Part of a small language model's weights: vocabulary 826, 6.03M parameters.
MLP neurons of a small language model. Each row is named by its layer, matrix (gate and up: input weights) and neuron, and shows model dimensions 0-127. Each number is 200 + 20 x the weight over its row's rms, rounded and kept within 0 to 999. A neuron's up and down rows have the sign that makes its largest values positive.
After each neuron's rows, "fires after" lists the tokens most often just before its 100 highest values on Wikipedia text that the model never trained on.

L11.gate373,194,190,179,207,207,232,194,202,237,205,201,205,188,201,178,230,201,209,225,200,173,160,208,216,203,221,166,167,216,174,193,215,197,229,178,173,210,171,187,222,206,190,217,210,192,243,197,200,225,187,210,251,180,199,224,194,187,184,216,188,207,208,238,211,194,218,174,201,216,213,212,205,170,185,208,186,155,198,164,218,172,170,159,193,217,206,192,217,173,175,183,172,178,201,217,210,203,197,234,199,203,190,226,200,205,187,218,197,195,201,157,177,178,192,145,199,179,239,207,206,208,215,214,181,229,188,195,224
L11.up373,194,206,190,191,196,213,211,208,207,170,192,182,179,194,193,243,199,228,174,198,213,221,203,192,206,193,190,199,217,226,205,190,174,245,196,180,193,160,212,194,200,215,225,234,152,188,223,210,158,183,198,186,208,221,206,203,202,203,190,188,191,176,200,203,234,187,205,214,210,251,213,230,150,205,199,195,211,220,180,194,180,231,241,201,187,173,193,207,172,203,218,175,196,163,191,211,198,172,197,238,159,226,194,171,198,194,183,170,210,211,183,174,191,181,225,196,211,188,188,234,206,225,202,215,228,197,215,193
fires after: "-", " N", " n", " ch"

L5.gate218,190,231,202,215,209,192,214,203,187,183,254,177,232,178,216,198,196,213,195,215,203,208,195,182,212,217,212,188,199,217,176,172,205,191,252,210,216,228,252,209,216,219,199,179,198,189,231,189,203,212,218,212,196,203,191,214,199,191,189,232,190,190,208,172,201,218,192,171,203,236,191,203,186,198,181,200,215,172,219,186,165,173,195,205,258,203,218,175,222,191,194,220,245,183,184,203,190,198,186,166,158,211,222,172,194,179,198,215,187,205,214,159,176,194,191,206,196,229,182,212,160,212,242,185,201,201,237,184
L5.up218,215,201,160,168,205,209,204,201,188,215,214,195,184,191,167,200,210,209,160,216,239,173,212,204,237,167,207,187,192,206,210,198,209,173,165,226,228,211,242,222,217,204,169,208,184,207,188,182,225,199,170,176,194,198,183,225,189,195,198,194,240,180,189,179,201,169,194,198,193,231,165,179,191,178,152,181,214,210,175,216,224,173,200,193,201,188,192,218,220,188,192,221,177,172,190,182,202,182,206,225,157,210,204,204,188,173,226,206,216,200,220,191,207,255,201,191,191,202,195,199,199,212,203,162,183,212,200,216
fires after: "e", " The", " the", "ur"

L8.gate334,162,181,192,201,186,200,216,194,197,218,195,221,208,194,217,190,182,224,153,195,184,174,234,144,193,216,185,165,195,210,197,185,207,177,216,182,205,190,182,181,239,189,171,220,219,217,217,213,216,245,181,214,204,186,187,178,204,180,217,206,190,197,185,199,219,209,195,227,208,200,224,178,169,207,204,183,225,175,184,200,197,171,198,210,247,202,189,198,254,200,207,211,209,173,213,192,228,224,226,195,177,188,197,146,200,195,216,196,162,169,252,197,194,222,207,218,231,220,175,215,193,235,205,223,197,181,209,201
L8.up334,200,195,214,181,184,192,187,163,207,208,225,221,225,183,231,219,203,198,189,210,194,197,190,171,177,182,204,215,167,196,216,153,199,171,211,191,238,218,204,165,174,206,209,215,202,201,220,198,235,212,220,229,202,212,142,189,181,140,214,185,223,165,192,176,189,191,207,225,198,215,232,190,186,156,224,209,183,223,194,217,195,198,170,210,183,193,246,216,213,194,182,203,197,175,177,206,189,203,184,208,181,178,200,203,203,217,189,206,201,200,192,214,162,158,191,180,229,160,151,205,205,209,216,200,180,182,205,203
fires after: " M", "a", " H", "e", " B", "M"

L10.gate367,172,200,225,196,208,226,203,172,202,201,206,198,161,200,174,187,168,198,207,209,240,188,184,175,231,210,199,221,231,196,224,212,174,219,181,180,223,191,163,198,181,195,190,243,199,200,215,173,182,205,202,210,202,235,207,241,214,222,201,177,197,222,206,203,208,229,194,186,172,224,187,183,168,214,197,175,170,211,202,222,182,191,217,210,201,220,226,203,230,193,193,178,155,223,185,209,210,202,217,197,180,186,214,186,195,177,174,194,169,199,197,183,196,186,185,201,216,232,185,217,216,223,161,184,160,172,208,201
L10.up367,212,189,256,226,180,193,209,211,176,247,188,171,206,197,211,192,193,198,217,192,216,194,138,172,167,211,185,197,226,211,216,211,199,204,211,237,200,215,206,198,178,214,204,201,190,259,188,185,200,193,207,225,194,200,218,187,178,218,217,174,198,231,185,192,171,189,172,214,229,184,230,195,211,200,191,215,256,196,208,215,242,166,185,244,199,190,182,210,188,247,209,179,198,205,194,185,209,204,203,236,201,175,200,184,176,209,226,204,223,208,219,209,198,258,189,191,187,195,230,223,211,200,240,174,199,203,191,215
fires after: " C", " sc", " c", "c", " e"

L4.gate440,167,181,181,219,208,202,185,235,228,177,228,229,242,219,208,207,171,190,213,207,219,173,224,178,227,206,196,157,182,181,266,188,196,219,182,151,204,207,219,181,206,185,211,214,233,231,220,220,209,175,196,182,202,230,178,217,174,186,187,182,231,184,211,221,183,204,198,214,225,186,206,189,173,188,195,187,220,206,200,233,173,216,178,222,207,195,192,188,224,169,190,213,182,193,250,204,189,182,193,212,179,205,224,216,198,226,208,187,186,232,215,215,194,222,207,185,198,193,202,231,167,191,175,193,170,174,202,198
L4.up440,159,222,187,211,200,201,185,194,181,169,196,184,224,196,212,209,229,211,173,225,231,180,201,189,243,179,216,187,203,197,218,199,172,223,155,198,215,199,212,182,178,202,192,221,219,220,167,207,238,182,194,212,207,196,176,200,214,228,192,192,194,189,188,193,213,187,180,222,212,210,186,156,201,169,206,194,211,235,210,224,179,211,213,195,190,220,179,165,219,162,175,202,218,223,220,198,206,210,197,233,202,203,178,234,188,192,228,214,207,189,218,232,184,204,227,205,231,212,174,194,199,208,208,242,187,187,197,169
fires after: " M", "re", " /", " H", " C"

L8.gate241,185,203,196,180,224,184,183,234,187,198,215,170,249,198,193,198,202,168,185,193,200,196,174,225,216,203,191,167,182,203,204,205,165,203,202,166,217,198,242,175,193,207,228,178,191,196,188,200,173,172,188,177,176,220,134,167,207,177,202,217,196,173,195,219,202,237,202,243,212,191,206,212,150,173,223,194,188,206,157,216,177,198,212,225,198,211,195,204,203,218,174,199,217,219,166,204,199,187,177,214,197,208,210,177,188,195,233,225,183,253,192,205,201,217,194,198,204,183,212,213,212,188,210,196,179,196,206,215
L8.up241,189,208,233,218,216,186,187,187,203,206,185,210,207,219,178,191,191,192,226,199,228,211,205,197,217,208,160,177,241,201,199,214,212,182,162,173,210,199,191,194,184,182,204,226,243,164,161,165,257,211,233,182,216,210,215,199,191,229,193,164,217,180,180,233,218,186,193,189,211,190,237,211,220,183,213,214,211,216,217,200,192,208,209,207,215,202,206,203,174,187,186,199,202,235,204,198,182,208,239,205,180,201,191,211,181,201,206,164,192,178,189,223,180,216,224,179,239,214,172,211,172,219,202,201,205,188,206,198
fires after: " m", "ot", "od", " M", "iel", "re"

L2.gate335,190,199,198,188,197,213,200,179,206,184,200,200,200,207,252,197,198,257,162,194,180,201,217,220,215,203,197,198,208,195,182,204,181,205,199,214,197,196,205,197,205,199,203,201,198,213,221,203,204,203,187,210,190,246,200,200,158,202,200,207,204,128,202,200,195,200,211,173,193,161,201,247,132,203,207,199,198,189,185,200,157,215,212,197,203,202,179,199,204,209,227,202,235,274,199,164,199,200,202,179,197,202,176,203,197,192,166,200,192,215,202,207,205,199,208,222,190,243,196,199,190,202,202,161,202,196,241,241
L2.up335,214,202,197,189,196,184,198,180,201,172,201,199,207,187,175,201,170,169,218,205,203,174,227,203,183,201,254,197,202,195,179,199,202,187,202,200,203,197,233,201,194,199,204,200,198,169,250,199,197,200,184,182,200,264,203,202,196,202,199,195,229,136,198,196,204,199,183,172,203,239,194,227,187,200,175,195,201,201,213,202,156,195,177,202,207,199,161,202,200,193,236,203,147,242,201,176,201,200,205,216,200,201,166,172,218,186,179,203,177,194,202,245,200,207,201,156,199,176,198,193,194,194,198,173,181,151,228,177
fires after: " A", "ro", " sh", "he", "h", "il"

L5.gate252,198,163,219,186,204,204,197,214,202,185,193,175,188,193,162,185,188,209,197,201,205,188,219,189,232,220,191,161,238,185,168,195,235,190,203,235,166,189,194,201,180,203,203,177,194,214,215,233,228,228,211,211,166,210,184,205,159,204,200,199,169,188,212,211,191,222,186,222,198,195,182,178,192,184,216,196,192,203,176,234,197,175,156,203,182,199,188,210,172,220,218,214,199,176,200,222,158,198,223,211,161,192,207,215,178,150,188,237,186,181,204,207,195,207,186,201,209,215,198,194,196,197,232,203,230,210,216,222
L5.up252,210,236,220,197,189,239,212,233,211,198,179,180,150,184,227,236,203,220,150,203,191,231,211,214,170,220,216,216,215,227,188,219,201,230,142,196,231,160,171,228,200,190,191,211,195,184,207,174,184,212,245,199,201,198,224,191,207,151,202,204,185,186,199,201,205,182,205,173,195,190,146,201,185,193,183,197,197,192,174,212,177,199,210,197,185,200,176,213,189,177,203,194,177,179,178,176,244,218,241,185,192,197,207,180,206,201,195,181,203,205,217,210,177,186,206,191,191,209,178,204,190,216,220,224,170,209,193,186
fires after: "p", " p", " ch", " n", " com"

L10.gate539,202,189,227,217,216,229,185,205,253,206,199,217,212,200,225,214,220,197,179,189,215,211,210,203,188,166,202,173,202,197,192,163,188,200,218,215,191,235,262,187,189,215,223,240,193,214,225,239,242,234,195,218,187,232,177,205,191,199,177,200,192,161,204,214,223,217,189,224,227,223,189,217,183,211,246,187,215,191,207,202,191,193,167,197,251,223,222,187,197,203,202,200,214,212,183,202,205,221,198,193,168,223,197,187,190,186,223,192,212,203,185,199,183,203,196,226,183,192,202,204,180,196,180,205,193,214,218,213
L10.up539,187,203,176,193,206,190,183,208,185,190,196,198,206,190,176,210,188,200,198,199,206,207,219,194,215,197,171,182,197,197,201,196,195,178,202,157,218,210,215,189,209,191,213,207,193,204,166,212,197,200,193,187,218,220,148,177,152,176,197,140,200,177,230,221,165,202,180,200,232,207,211,225,164,246,184,195,210,229,179,220,191,199,160,183,210,205,212,159,217,193,193,211,206,191,184,205,162,181,213,221,213,189,164,168,192,180,184,190,213,169,194,230,175,216,183,168,242,231,230,225,170,227,190,204,196,202,232,190
fires after: " A", "e", " The", " ev", "ro"

L4.gate253,188,171,189,208,180,193,204,215,207,210,180,171,195,206,169,206,170,172,178,175,206,184,196,196,243,202,194,208,225,177,233,169,180,214,199,199,204,222,187,180,213,180,199,232,209,225,200,181,186,225,185,227,181,237,212,241,193,207,216,215,202,183,241,239,201,221,176,191,201,204,178,185,207,192,212,186,191,219,190,218,176,186,197,197,223,186,217,160,199,181,181,185,180,196,234,196,199,205,248,189,215,190,208,184,200,209,161,199,183,182,184,214,211,184,210,189,200,189,229,209,188,237,175,223,174,179,204,185
L4.up253,206,173,216,185,187,247,164,221,179,186,226,212,207,160,182,232,205,170,185,204,223,172,171,227,208,218,171,206,204,218,236,144,209,229,191,225,191,189,196,196,207,197,221,211,197,183,216,202,192,215,204,188,230,172,232,204,208,182,188,229,194,173,209,231,173,223,185,213,221,199,199,184,213,197,184,181,250,207,203,200,190,204,188,223,221,190,239,226,205,216,199,199,198,190,230,201,202,188,190,171,197,199,237,178,180,215,200,233,203,174,188,230,200,222,231,198,180,236,229,201,185,229,181,187,218,204,225,167
fires after: " W", " R", " c", " e", " D", " "

L10.gate401,200,190,215,189,188,217,257,163,214,232,173,195,221,183,196,228,195,177,215,231,220,162,191,201,213,205,191,228,201,210,236,202,178,175,217,194,216,193,225,195,147,198,216,197,162,206,238,213,209,186,198,207,212,221,189,210,180,183,186,180,175,178,158,195,219,204,162,175,199,205,194,200,177,201,202,193,149,194,217,203,197,201,202,189,219,222,205,192,188,197,188,189,206,192,216,182,201,237,194,203,180,193,188,194,219,178,182,170,162,227,198,224,191,189,180,168,206,185,193,230,234,196,213,197,240,190,208,228
L10.up401,206,199,220,214,260,200,219,214,214,207,205,232,188,191,208,140,217,208,199,200,192,204,172,175,184,218,210,222,182,203,209,214,202,209,221,172,187,230,184,181,172,186,155,195,218,200,212,214,218,213,217,188,184,210,252,184,193,172,186,208,195,236,185,168,200,245,205,178,216,202,184,163,235,220,245,193,177,229,208,220,226,197,217,172,173,224,210,196,181,188,163,194,238,229,210,206,204,213,202,193,195,188,210,205,183,219,159,170,206,225,224,222,210,191,209,186,201,205,182,192,164,192,182,193,195,197,179,202
fires after: " st", "at", "our", "g", "end"

L5.gate502,232,168,200,210,196,208,227,228,205,179,202,203,191,202,143,192,196,181,234,194,203,216,187,219,173,213,198,167,238,216,203,213,222,189,199,224,182,175,177,194,202,208,208,189,195,184,214,208,209,226,215,204,198,234,224,193,210,183,212,209,184,198,223,212,221,224,203,219,205,218,180,151,194,241,220,187,194,233,176,219,204,189,215,199,200,200,204,196,197,207,228,229,182,202,237,205,218,220,175,189,189,206,228,207,213,192,157,208,197,186,187,200,230,204,187,197,197,175,174,165,214,203,184,219,220,208,232,233
L5.up502,184,184,185,218,165,177,171,186,209,199,199,204,212,223,177,218,237,210,209,178,228,204,219,207,163,220,198,195,247,185,183,213,216,192,177,224,207,196,203,227,221,180,217,207,165,171,211,178,217,199,207,155,216,192,222,187,201,197,182,217,207,171,221,215,223,207,219,203,197,166,202,191,172,164,235,213,226,195,214,180,171,178,180,192,221,194,181,197,185,181,197,185,203,191,207,165,215,214,195,181,191,212,184,185,135,209,185,210,208,218,227,186,194,193,171,194,213,184,177,185,243,174,178,245,207,240,214,191
fires after: "t", "P", "p", " P", "ut", " p"